python train.py --n_layer=13 --d_model=192 --n_head=6 --n_kv_head=1 --head_dim=32 --d_mlp=768 --vocab_size=8192 --activation="gelu" --norm="layernorm" --norm_place="pre" --norm_eps=1e-05 --positions="rope" --rope_base=49500.0 --rope_fraction=1.0 --qk_norm=false --attn_scale=0.177 --bias="none" --tie_embeddings=true --parallel_block=true --init="normal" --init_std_qkv=0.037 --init_std_o=0.00725 --init_std_up=0.037 --init_std_down=0.00363 --optimizer="muon" --lr=0.00246 --beta1=0.9 --weight_decay=0.024 --lr_head=0.00471 --grad_clip=2.0 --warmup_steps=200 --schedule="wsd" --decay_fraction=1.0 --decay_shape="cos" --final_lr_fraction=0.0 --batch_tokens=16384 --seq_len=1024 --doc_mask=true --train_tokens=134000000 --steps=8179 --dataset="wikipedia_en"
MLP neurons of a small language model. Each row is named by its layer, matrix (up: input weights; down: output weights) and neuron, and shows model dimensions 0-191. Each number is 128 + 32 x the weight over its row's rms, rounded and kept within 0 to 255. Numbers have three digits each.
A block is one neuron, or neurons of one layer that tend to fire together. Before each block is what it responds to, as a language model described it from the Wikipedia text at the highest values.

Responds to: Numbers in tables and dates
L4.up31:117090183153099133118158110134143132152124072126066110141130136130135096127101154068115175118156173170135133156170058108126124078135154097195157165137149170103097158132122116093172134100087124090099057122126164110117172119148172146155151138095107127124179125102058115089135157126193195084138126113114097158096096133144145133186075164065158119132094162104134116083142156185109110128151182160130116120133103111097146129139088136184129093122141155183122107073149042131146183112092096129127144084137083158139122171052190186168114066154158105135114173105118132153066129084144096120
L4.down31:132184131126099142116139106187139087114159113107135104157078113064093150158118078084152137109138207092119151100144112090085177184144100161137119126113080115117101103167136140113093110125155185120132128129147179187124136126139128135103136167172042108113177127074121149115145127131121093161121105120155117092116155137135160131133096119140119117108129155073163127100054154157081088085113104125086108187111145141141071122106122185151136144150085089160202081130122157201083114219096179147098103070143177117141082150159146146159212133186093146135080092114110163166121100144108101152
L4.up160:116135128118119139101123149128152088145188145175088101128132125195137135142155153125146115150097114097093150112105052114095094149149145128176088126106083158119126201087168127134129161111126147104092090159118126120109171065124108074132126138078133141112073130175090186101132162136130142092093115156172086164140158156141109183172124151059166126127148101170180099069138137084170146073107151063154113114171121136144112106157111152099152089095162143128133177091080081076141077090146051134116164173094154123145166153122166179154111168141166188178156140113121145046080109088097180107
L4.down160:137128087113148129153181143072144067162135109137156101136117123129126133138150131114147150149182137179094121139153184096153134161177104174142119124152150144154084090143151111137170167113108109174156177135159135091119071106157100185126131118111131146140207165123159139137185086123158098085170163115111175163105125100124144083117108095120073098132140174097118118098082105153107115110111153105177041141095097071123140154107078157133151108099059148122189085173142135064099115146153156159143104075092151133049125187085135107124202113074134056105175145119151110117144105155110043142
L4.up286:112212178122093096148156120177168151143150126149076102112132135171148109168150099066091123067122177164126088149170120138139123137169133138084117126136145121111188160123181141123149119101127144111120074125127072119111104127138118154139155086116098179151139113092078101068115174159135096108140139177045132121085127131098140109151136161106173116083119164141128080128144201093129123085153135148135123107140167081158168174109152142101074081160115162183124108089153079098091136170116134147119173075119071108118101085030141167163166154169115094179180154121116118100092118095133082055
L4.down286:177152170093139125108125124148148064126112154115124123119205068093127152116124084171146121165094160115121190106178218081083159151132084186189134107120089130151106088116090172106143073102102129162120092124189132141145158175119178126085098144119085078128135169101164167160133135151160079151150069198143165130128117134113121134091176099158096111112116096108184161131094129164114116125099153180118125164118044068114070088106083158152131182081170096177120105143130114189158120155144129102131093108113152131074136125123139090123070162140169152109101124115102089145143160115097146108
L4.up761:123079156094122096171127186105118119119190151147122124130063131134117137109098114052102098113148093132103094129111120074136171107164113161142172152185149084130101151084170189141094181101132124131138107148121110136125101128204107169090189098153087172095134112075100157077140174174115155150158096121095070121068091159093154047153127158105161131115123125164127133126116149062154096155147140128118125160151141129160074147191132120154176152159110093075112094133090143104105146156170144144110201063114135136162167150136169156187173114143097090090168099129165122151109078072164098119
L4.down761:108150099107163130104106184098111101158149173137164125102141183095136126078085135140115153146104166089184130099157124102149135064154150111154082142130204124115149112113102171111133101151058109152123141138147138128141164149092137095097219139143122145089139158072134104125125112139121063179106123078103170157146100126137107156100158073138137134123167183191095144121103177088081123166180165117138148084155079087084096154111135137164094129200147089107158085136182069231106127150132104117114078113180093089076104119119114111135143170168138104126157122129189130142089079119136153075

Responds to: Abstract event nouns
L7.up292:096100152144208084084138158076146102080132081102137164146151145153084120131096121130117165088085125159159128119180128130156102160098166168133138102136070130101118094132098137143123158101142152160141115113141169125129126188067160165092038138076132156184140136175110120129138088106171156121087117132137124138138125159122171143082142152175190192128166119152109064108108082078082182101050137093163156183124117083135148102112154180163111107125137089186177116056170148144164099118163127117113112122128094147113108085180168166130073143097151132208146096107133142143121139104154077097
L7.down292:175151131105137108159073143118179068087150103157126096154081193141127151120160142126144115136140059141110125130100129118059060128143144085123118123158148108094108146136169140129096129129117147192118159086085129110110162102129106069168243116172156132077105127140134093096159126105150145177139113155114132085194147138104057112128097179088118110093158179089101169159100154140122136100118154091176120141127091139136186116073071089119116197165093152087097115128091173095155184104114163128192128168120087136135170154090145114140078116188130092095137140106172145089152133108179152139
L7.up675:080129094110203091139172155101136204109174172135150154145073100107075074143145143166164137139118136124105097165178133152083046168121138090161107091118101117126129122137075146087155111100138164063133090102159147127134224137177144118123107156084121152150200101127136128122174116149138123099156124180116116070153158127156132123112080087124113170127107160158116123137122077137098169148102086162142102079140081096148141114141188156133169155111120096107134137130130115093131155140083092121110096089158150148149158195138113135206129108133066146148147109086046092065100120074170125097
L7.down675:129125138184124140129147187123150081096155123132067139162115131093172133107121121083142135113137058127094124105112099095068108172152156084114112066133109192136084103156129088125085090121136066139156184201087091074137166131174145111125138114121100068149134159141114139082121162133175165125094187124122108086146169153074184123106104069085148137109107056188120147107100126156137121116145093178165126116150106093074131131127089122185140076127145138161135217141133130138148157100149124167121140161183149122089198128123060126134094155133143198154174125117173114116122107122109200120
L7.up683:143107089138147148132165128056151181172148146130143141100121065121108178137104104112112066134135141143080072122136076109147125086073173111121134204140159067125123107142122161072145162115109195129088094150127165104067157185153140130086180184105137163095070093108160071065154121134144102097146124104127170156177141151111160099134139116092138137123160157102125104103143076122119141145118106116173175107102060172121151141148122149098132093129119086134158157197181089124187088076081120113188144073093096168092119111155097130154168130117119139157155173141146190057138109110105132127
L7.down683:118144163077143157118165158128128138092097161125108171185163101149070154102192071148125127145190134145157130112130100188144099112140146153179162061079112067130142140105146174108128115132074101113112175082116111176197091108136134141167091121100127141091150104093127196128096144176148114146129088078118127071144089118102126138100153126137155175090080146139145129167070156112158103041154104119120162100197154139166156101145141052143121122091151132152140124091113204090127168129113119096100183140108127131094144185125132092055092105153102158102092154189159098112142127112125191111
L7.up684:128103095129172122214159149109086139115134135143164153126145100161115107110154093061127140053145154128113110122092140143084061157173125132123124129143081095155059132085102123137142176169128084106131124139116156140071194146105166139104046137155119110150201095084137134065134115161173122128158116105104080097123185122101136121139151090163124138112173101169108123158141112089120088151161096148094163150085172149080145140143125118189101108193168103159116160160133093066172084129165123071132133086097118139072144155167098189203087131170169159104157144108098147122122112108139076091
L7.down684:096101104141140125096115157136146095087188109119058167117148160193139135081131162112172163127130124138142150166086074147167088210141132080138107085112118174090092148073150099145082124126097118174157167087153153111107177100106122163116154128129099062097128164057150138121129163112195130120123095053064142107152126133126174137054142141111142130137131131164121152193113149089106175059124102109101186158137089094107126140072150085159100108168091153085160075105168093152170135173057120127116159118153131151151161103149148153117166134110157141141129072100136133153123092175159158177

Responds to: Plural noun endings
L4.up10:196087123148105077187081117078104178161090109142126151145113111114161121133160117122151070090148114117085129165125118115113078109137095108136142207153040141149140151129156169115160122084143121116124113147144190105158189132132104086113139106138169118116104118119131067061110190114184169108143122138144243190109161105139123106112074128145090174140129132129109132148152153081173105134102126132126144159129146152102090139114110110133148123032166089138146142154097125137149066135116147155142150159087140153082070114110150088153086169135100124115182216130081114162126108071087114122
L4.down10:217130156106157092114146170159129106085168131136079151156141155139077153114168084081117163116124091137161079131114146137141096154072131128150113129137143134102106158136126158102067117123113127143146196139078143144144113094127120145109137154145109125075154145085136087107103126135123101140140128079129095037163100138047181130123123101126163143132101119154118131197158105143132159111172077160095128120113184113113113132159202109117101144208127177083098115132158127103101185114096173102096101173179136086116185057099136124097051157166153147189073096103124095085140158154203134146
L4.up174:137089148146191064121082107077109163118052121131160143118122114160143212143118133113131156098151117184064067120156198083094125172134101164086123118121174123164097135177148201095139124100159142106079091146197125103079135158067148090128116115114173140136179122117177119133153128176051158187123116132165155087148082095121124124077096127120125129122109126099098112147103078119183143110142087087097096110120153154069139128153124162151142161115108124063092149078098188101164141149129115170130104092078167133111154111134141089154138099163151162124190189152100155117160104135142134160
L4.down174:156121143156109126149114158115132147063201151117093151111112177096126096145152160139165149095128161121153114177148138124051061101110108164101095158129136127152138108108037088183153139149136164126158116112108133138130072112139164181120058189173113140142117128112099137112148161126166111039121117117091142150171137097158137089134165127184114141131121143190115122158155137129136138143148102167131168145126132113117162080134111066053104126134073186185132134140128040132140136130094117111129126146118107158138130100092092146045099149102126126163022119102150143081089088137178204122
L4.up509:090097078169127131139135103138131155145095131086091133143145134144147171175130168110148126119071139193120134129158108144133117102106093120136120156146138097093076163140091098149127122190139109089058088120075126189166128160121121128128072143135106125117126097150175099100169191170190119173111130173195172143104090132068181125088121164177176152121180143085086107128143127120141131109120130125050144134158191180116164147112125129102122152139147098056184082094155044120168112144103103081121152115080098102056155125140079169143167139056155096092135142175121083122123159130093153115
L4.down509:143165188087132235149137196159105086102102109142108160162128145144101107138129125128154113137116153124168097161071148118115166137147081115153102182158080136096116119114117121083183175134121128126170106113134155138060150120134127090103064125102098083126120130115152135097184170124120145156140108161110061127122122138154097125206103116150113122095132105141119145136069096108145155158057106194129165130076167131162088139108112079161149200119111110140145089178116113170115089163129115107070182147129152094126115136112051121102141055149133085203132146069092193128150096150089166149
L4.up696:189117114094154162126170162111174149136136128126132132097113191101122143110175142124164055159184083126114093090170174140133088069134069150142064155142096138121178125115055128128125108180103134094123066148119142123124147150108116152147157167209086113199113127105117101157138150145138125142097114135179209146129174141115098125132118156210131144094158113179129133186164187043119118105129121164086154145123114128149124150093114095147170089089094171125134167081103120093111134131101098154118087134111131098108071142152161104123142137081142096120116165109073088149127037104110185100
L4.down696:158108156142149127074081143165076144121137107138136238132187153121131132159067136148129168076161146139180125115071109150093079113125127139113123127071107122079118125174215136095128175095096100108174202075146176106127125155148095134120104116095168139063152086146142168067089139143098093123110105048093108087150142121081156157134136080089083171137147173146201125123121110128194198102187156119154135133111153111170097151160174088109119136119098144092154157159163124180143105109120144130129080123204135093149166127103090117098125089088123117137134142142109115106110134141131102134

Responds to: Year-start tokens
L9.up614:144140144170143158074130143146136104102120134208200127155092084131080099116123153149169121094112111125094157106103204137149143119148095150123108154116065151178114096122135139148123153191115073111110111133159126094107102113083113152029103169127192137147166105080110189160139131109154075143076148154138122108032125110154091139127112141130128141076135101092197167107151092135139156083103160113152153145141153063119044118089105136191176141095181129152150139148073143165139102159157114127147091137110139114110132114139118126212094164100126167145130124130181090095122065124121087169
L9.down614:157143103123092109118113133117132117188169119157098158125165111136154161126105116180135197097101055136107120146104170137039134133193135096122139141114137153106108144171161130146107107132166164166175111098127114141143147137156158205093119161189148145142134115110105114096127085136112182122106087081183117132173141180130145160153151169098109123049075143155162080100152118160113135111105134155111105096108124111113058103135082138103116106101108159128073111174133098109145094195082099199153176148131173109112132076069143157156041123154094118165166109144096163145141077116066095062

Responds to: Passive participle after be
L4.up42:130157111154107143089142110153098118130102138109126083085072121107093094144119110166139104201193122120174070104187171110058107155155073105175132180064145087079079087058140105173146121142097156148071124177137157159131123170149137145197109118152100130102093089145077159133134077126148224099180091095148099153099128163150141160138159168160131084134124103161097178102179157140138149196099094146141147137126109127141112150085080129137165136092124136168096096170121101126108171124096113081192097144099088121186147117137127165120126135135115127127130097172103119199154120113172113099
L4.down42:110138115129087128112131159099130115115088137099093165141135084173108162082121133070121117116065123143124134135127046057182126106170113218066092152132102144090062103105156156091116138146176108079153126128162146140161140144087139104170113150156158122077152159099130131151084119152120177158157157111068132103142172144112150142135057225170081143075121130173114127129115134080124166113126103140156065162146108148171120131136083129115076071104138172184104151094110146104163122120147149169154148146155081142142173109118166130152188080155121150094091138163156158155162087108068152187
L4.up102:111139150070125161097139103212143132136122118116137166114132170140131135116140112152121083109189101160172146173121147137111115113106141210108091135123128043140108143117120131102180176116173103167061093124105170171139096138178069126143090068112108180161127114119145132125127130141172058155142058199089172135084076114125136164136057140103170158107117128107083140194117162143099049173090140156090138114158103139152134087162093154118142177162140116091115128073163122175128153164142117111170128110102164107142117111133201205091071151106115137126158125068148114137148131137142122111
L4.down102:092120138145186085132141119136106138099100152139069131136157168122098140099126136170162111113127099099107106095202092118144176096117103163148140124092093110091146100153162110080143186174075124133149170109081132128039108136101116103122131133101108119173083181108109253125109148159147113145159123089141062126120147150145117140158104077182144166074185130154113107117138132150159211089136123147088101086119176180153127091161130087091159086113088146123126162204128125114115153081155077090123134153183148117184142180096070180129141122136122089158099095127100115128143159089112154163
L4.up643:118115153091155161072215152157145129120146131105140109129159131092114113065100162136143078120118112140153170079174170113068129080187090118186086167136118109133097127119131162183127157174115125125116100155120119128078158127102127100122115092138173101065142182086057128148117165120173103125121045208108097171080156132127129165147147148139174159145075102207138066135165090136149082201125115139136081170166095107129122179122118134128168184134137072120128073073139154131090133144095135119084092156118135135106124117143084093173179144125125083149119070148158138118130163111126092108
L4.down643:142171137121164208083141150141158143117138157153160166148123099104167128090118139111083116144091118209150204103181140145111157097123122129118136148093178155143100161142202139109066141131182112120104157115153125092105076147149137091137093121122118121134135180110143094122106134131092156167112156050149181077077145101183096139095089125109098126144095115118175095105136056134099101081158089110114193132117159108131092123156159099081140100069104195139144171162084098147118121119084093109157140146156111072156113118141064123143114140192091103212097121147146099091164134114105140208
L4.up722:184129173168185155157144195117101165115124058157150123133116165083145126150128110109134130139201131102158092146148175090108090079111113129108103104104071113149127111140149132161141180129180117072151093163060210103125101100131164088121174059117113141173110147088123145075118103163093130146159082138111170126034120155122102124111102120154147165123146155129163141118127202106139132089102128123069112121156138111102128095097131123141155195076130201167109118191117123106075193125122089165127131120156140112151070173076143119091160146101190094101141165129094108140155101089128158112
L4.down722:156148105133076111116117117060164091154178131119130224077139124174117208093143152135128137113125131153134086129104130104161150176097127134153146155159135227125075113128154107114109191118114156094101126128165091147155139159156121164151125123126095150111128133080163147088113141089098095154066118129143091106093144094120159102149185096127095191093136096163130160138143059115130128164087101133151115181084182098083160091148120092103099089173107191115153090105128169152210121087077173142154111176197090112128130096100124192067136100168153113119086113090118104129155118094136136125

Responds to: Predicate after copular verbs
L7.up0:141121091142108184085166158071132119099131142105135148065154137072207096101129134132164123139195144061138121071117167114137148166113138146177099098102133115149144134193098125135113161099103153106052158156148134132078116086150103035150151093090099120133095114093146165160116101136121114190171111172110094072147128130136116115142130125171096166114127103094089132162136114193154069159108143115148178138145108119179096062100108121128134178114125158069151092128129128226145148108186124129138139158093184143118031132109151130097115079082133101121111175126124136118169125142158168104
L7.down0:146111093095121124142107108157167112142130086141112148085170131083161138141100120165156113132060079142110183172081056124179090159103133079081129109118126117100147167135199088058105137132183105118140176039141094145113143145118128129107136099179138079138214132172166148164107156128150126133105122113135154106132170177110186138083140091167129177133117113123137139152115115119133172035126073109080099151139170097119130085137139093158125108125120197180109099133159118070173147101168128168103159144161106083110116174108141157150150150179151124165132087098160087049147142085149105135
L7.up37:081150119107083149143078154106123187110118096139147171074115134061144139107194155096189099140175140115097101095091177153092076090173128121140136147107154162116117085111113109148129168116118177114118162120081109161109152135185138144160191138134065139126143154042146112078052091175138110154172094118139193101113147128108103072136129109164093204076196113180135070144152088123149137146111118175107130149074131138161124100154102112186105114143123148113101132109168095120156116123183151126168065142128116110164133179159127166129102143158088124117118156113118084063130119110069168164
L7.down37:134127132131127107102137152124114180064133150127145103089177095127094142130162063191148147204097068122181120078115095109099131139139150086107078085123096174125109144131083127136138102063141155124091124097106154126116171126100159143130120147152092122101150142083135107139127137101186148192151113126084125199161056128099109186078133028151089126159118075125118158157068101054168138160080089161142119075152115116168149127120099148150147138157157134109139145113084130148141196184148150111130161178121109121154173089137128117133178125068144134113145139154122146151089118153216129195
L7.up151:117071138139090099103143107099129137111107106109132132119162164026180153143152142064121145185157079165077157090086138152157114165093142147125111163113086098121135144110108075160185126139135110160069124079137115132104139147160096131131135116141060130126145172108076180128096134156118089130155128154176156101137081122128167146178101127104136129084171074164126133163143171126142126226133086091162145062166097113168146161104178176193105076103095157204140148112118125109137127138157090150164145139084150097093147142151191170104095188066080131123158102116171129163148158100142124143
L7.down151:104151079072175100078133122146093111140106089161182108126106141087065141122142108183149162084135177134129116136101127139090140100156125090144131151186097148141156083153110116079083161149117155152158090095145125074119145104141157217093106075115163136132124198184090127091074148170142149139143169107115132152117101096109147159106125089153078145077105127107193145157166155106124140132086158129159071169222127193073179102090080094178152164123114150114151083169140139157178118100140116098134137173154138097124108134158112126180174122097163159066120081090088157121081110122121138117
L7.up642:154134113144153165090135182092123135093137117148167116189119101167138210085145115100139131159209118121165116164100142087140117106170056097118053118119100164105140140175073115158132145169147148081146130150102142139097133106134158094126092092182094120139186139125132140161161067158147186161127099087154097094123171146121122147140140087114091125115075130120146126151146155128084097137114066179126185110175156152201171173031128106139121087095147145088124117128119126146162090097146090146145095099129059119089112183080114156128169141142164097166141157113146060066099147133121090091
L7.down642:213135137115127143085048158199164152112136088087090169093124121118121104127155110101179164169159152101162105154074114103137140177116222121158143124149129078105137193150105136114159176096115089153127109112181107124099158158077081162136127130091143045098156161147161112106122132080119114092093061121117144114100147161151187072070124133098136163088125107131138090124090167091180163093142153142098154146107034134129118130151116124139153173131116139173128101153149077181145129104102148106145163089167098115133099123126121143120108099148161113126117142197108135086152124155133092218

Responds to: Year after date gap
L7.up303:129146158123126104187084136131151138138119135096068095146138127128129170152081097133157144127118168123171111069172105148137091110097140167102159048104113095120167074135136157141122106173123179152130166168114120130095125163114194090189053126093089163119106132075158129093192106116149129116124072117121148132151137136135205153188096123058096115124174161082124117112114135109156077137168124144165063134149080176103166157057141171132108157071119110129124154187116101142145160125079118129149111118104182132101055080143098094113101174135094119081170115149154108202115142162156070138
L7.down303:130124166160080165067151122164112116082115082153108132086118129169096182130114145185094111171081162142121097106132090092099099090167109159180136092146072118067178128107142104119118119110118104157111097170101077131115173123148166138143089095154114097127146107105136138129156141138138044173178125139119137085137149219104165036152139106158133163189104138087146202077083101084120119159088133118215137107139116129145150159122116158122073119160149083117106155135153115125149107126119138138179187083121139118114171177152154100124163101133139121128094141164186130141106068096092203097
L7.up359:138151089078130137137098139147114050140090128111145172216139109126098153123156058078163157158075141146097122160143151081101132165133123172152146121098170088066111107164059129132138085139140138092112161096170103146169144162175137086148118127152094067105115145143108158176193113112127123139166134173149131168122103145159124217172124099152111134148110139063128123092105100128139093112173152162118121123160149126131142132078140174080176098092071135139184141085125111102138183079097147112057117059110128105113154118176101132178080139089092110145140102135120103190194100142183140117
L7.down359:137142149141152162132110160151150126096058071146099126135143158162125144166121155124076120094149096164146125113152142126083108111162128121150141078156132146152134104135133162113186078077149133125148162144111095087091132190169102139112096096142130129156131119157128102108128136132133113069106179125082053074147140152211106103060125161105010110118169185155244147115152044101187138093088178125124139123108183153090135095182140156126128130168168135165122087159126130113084126143107100126094151103142129114119130159178104123119163060146146134090129110142135121187152082116073137124
L7.up571:108144101085125137102142085162117101137212149190101169173172129149165149094122109077175160095130166123099092129103158152114088107191079096148139132132039129132134099098096148148100127076162130143132144159128126136123158090124126123135100137084081124093162165110153151139154129084116145123146127189139168075086178083147126111124155138091111165117076175150126162101165139124120133128140110200123102178058113111149138150124093121176045100118132141175112093159159074133164059157178165137131127143107134110105132157147137127058046095120109120173128170118122115202072155109062151100
L7.down571:151163130110120102114101098076152106129124153143081115156111063201107113129086121144094122149200095182108105154159124119149091177150138098151176095165131112136098118169133117140119086190102140123158140172167151177106160130200110197059135110167179200132134114141154140151131157086111206081133162124138071138084076124097119138075118020132098103164139147143134120093087154134111128119133170118078052102094124157169110168109122078049131165125170146133126110132089132137142141117147146093083175123160114110138172132119130176127133094116097135114079181144095119100130123099162175111
L7.up750:163139143109101152136123170138121056197140078086043159104141066176105142188173164056111139094088138055136096106124129114062119083081155150161137116144104135061141095120124112117115146063133160210173112178162123150168165140149157141108131166158125139115128186117100159106154153145082086136125111149061112109131092138122108091080155154110119125151141163148169072120138132116182152114117129109145132145148108090125149172141115074035066102111171170119150117100151091116151173130163089102142081108088098129071136177088142133132098108132109142131149135118127165150124093119073163116
L7.down750:085157190110134082122169095133126167149209149144133107147119110149153121120137138170094130174149102150088122161133126065150122150075099113135159117171170180115132127124120152101166092149108155068072121124057098088179155078148138145142150158108080151095113118173119113131104108146180135056160221123157154121093117099120168137099131126111115137112143126106092163128091172108157130139149146141094100210151160105128092146144115097134187081101073063149088136083066193137131146116135104156127137122080131121149106076119099041199114142172139097140131153101143075140188120143097131178

Responds to: Noun plural endings
L9.up433:200112092129141143156154120117069127065112138131117191095136071084042166127170153137149131172182113160072124150170174067129127114112123114145157134101108120178162101104102082147123161064128074112100145162157128169153172123151124142137126157116162082086150141120193136133116123104151164073144133136156155120147126152154178079168126080092138172099101119139111113182115134094148112085158056140074115143062096104101103158126135081086127120127110146128113143071165103084114151129139150152123110091141170129113085127089130166146096180170149141185192139222143125135162070146167105096
L9.down433:159114113114135105096116102174113150088166137160125157113116144093116092063163081128144166141200138154185097135150128181112111168100112130159192137119168187106086171105153191137154061099065182127147078119074151217129141119106142191091111150134115087128118151077149073099166121139128062163173109069122154033123106164119181099108139124077117124107128183150127155117139153110154140096139131163109159095110114143109135077130145115141168095151065123136153119172120109109092141098119111111159163165174093095125123133133094065160123145175179106137089122144057128107128149126133165090

Responds to: Re- prefix, participles
L9.up736:147089092118168139129111177152158125102132084189123174108118169088100090053163136150118112127101133059108171119134133171135101137160117081176154151139107094088122139131078081177057177219128130134142147132093133147079125072132093155115161092048116153191107161171120174103094140190126106135116130136138158120077140110123075182156148121189135162099144138147076080134121140122171148181116130161099092115144128040152092155099102146113129110115154148126103143098127160130108157099132153113116168169142112134106098163122151197115083130164140117155090115212152130142090125079129087075
L9.down736:120111126110128128079091134110166105119074162150088093109147082092148107080129145179153107190127176132127176112207120048166135135169106137163100099124112152155130127172153099133095156131148152090223181132135170144087147153166148127143102127159146117193109168114169093103147114087092133072090073061130153079138182124103103141142172114149140136143120146106143135135102116103118175119130093115082059095072109090085112100141192167099181162112106165090144109107143186156161109174120145137167191096147127124135106178082082138120075140121111140195082178154106120132126141080104120118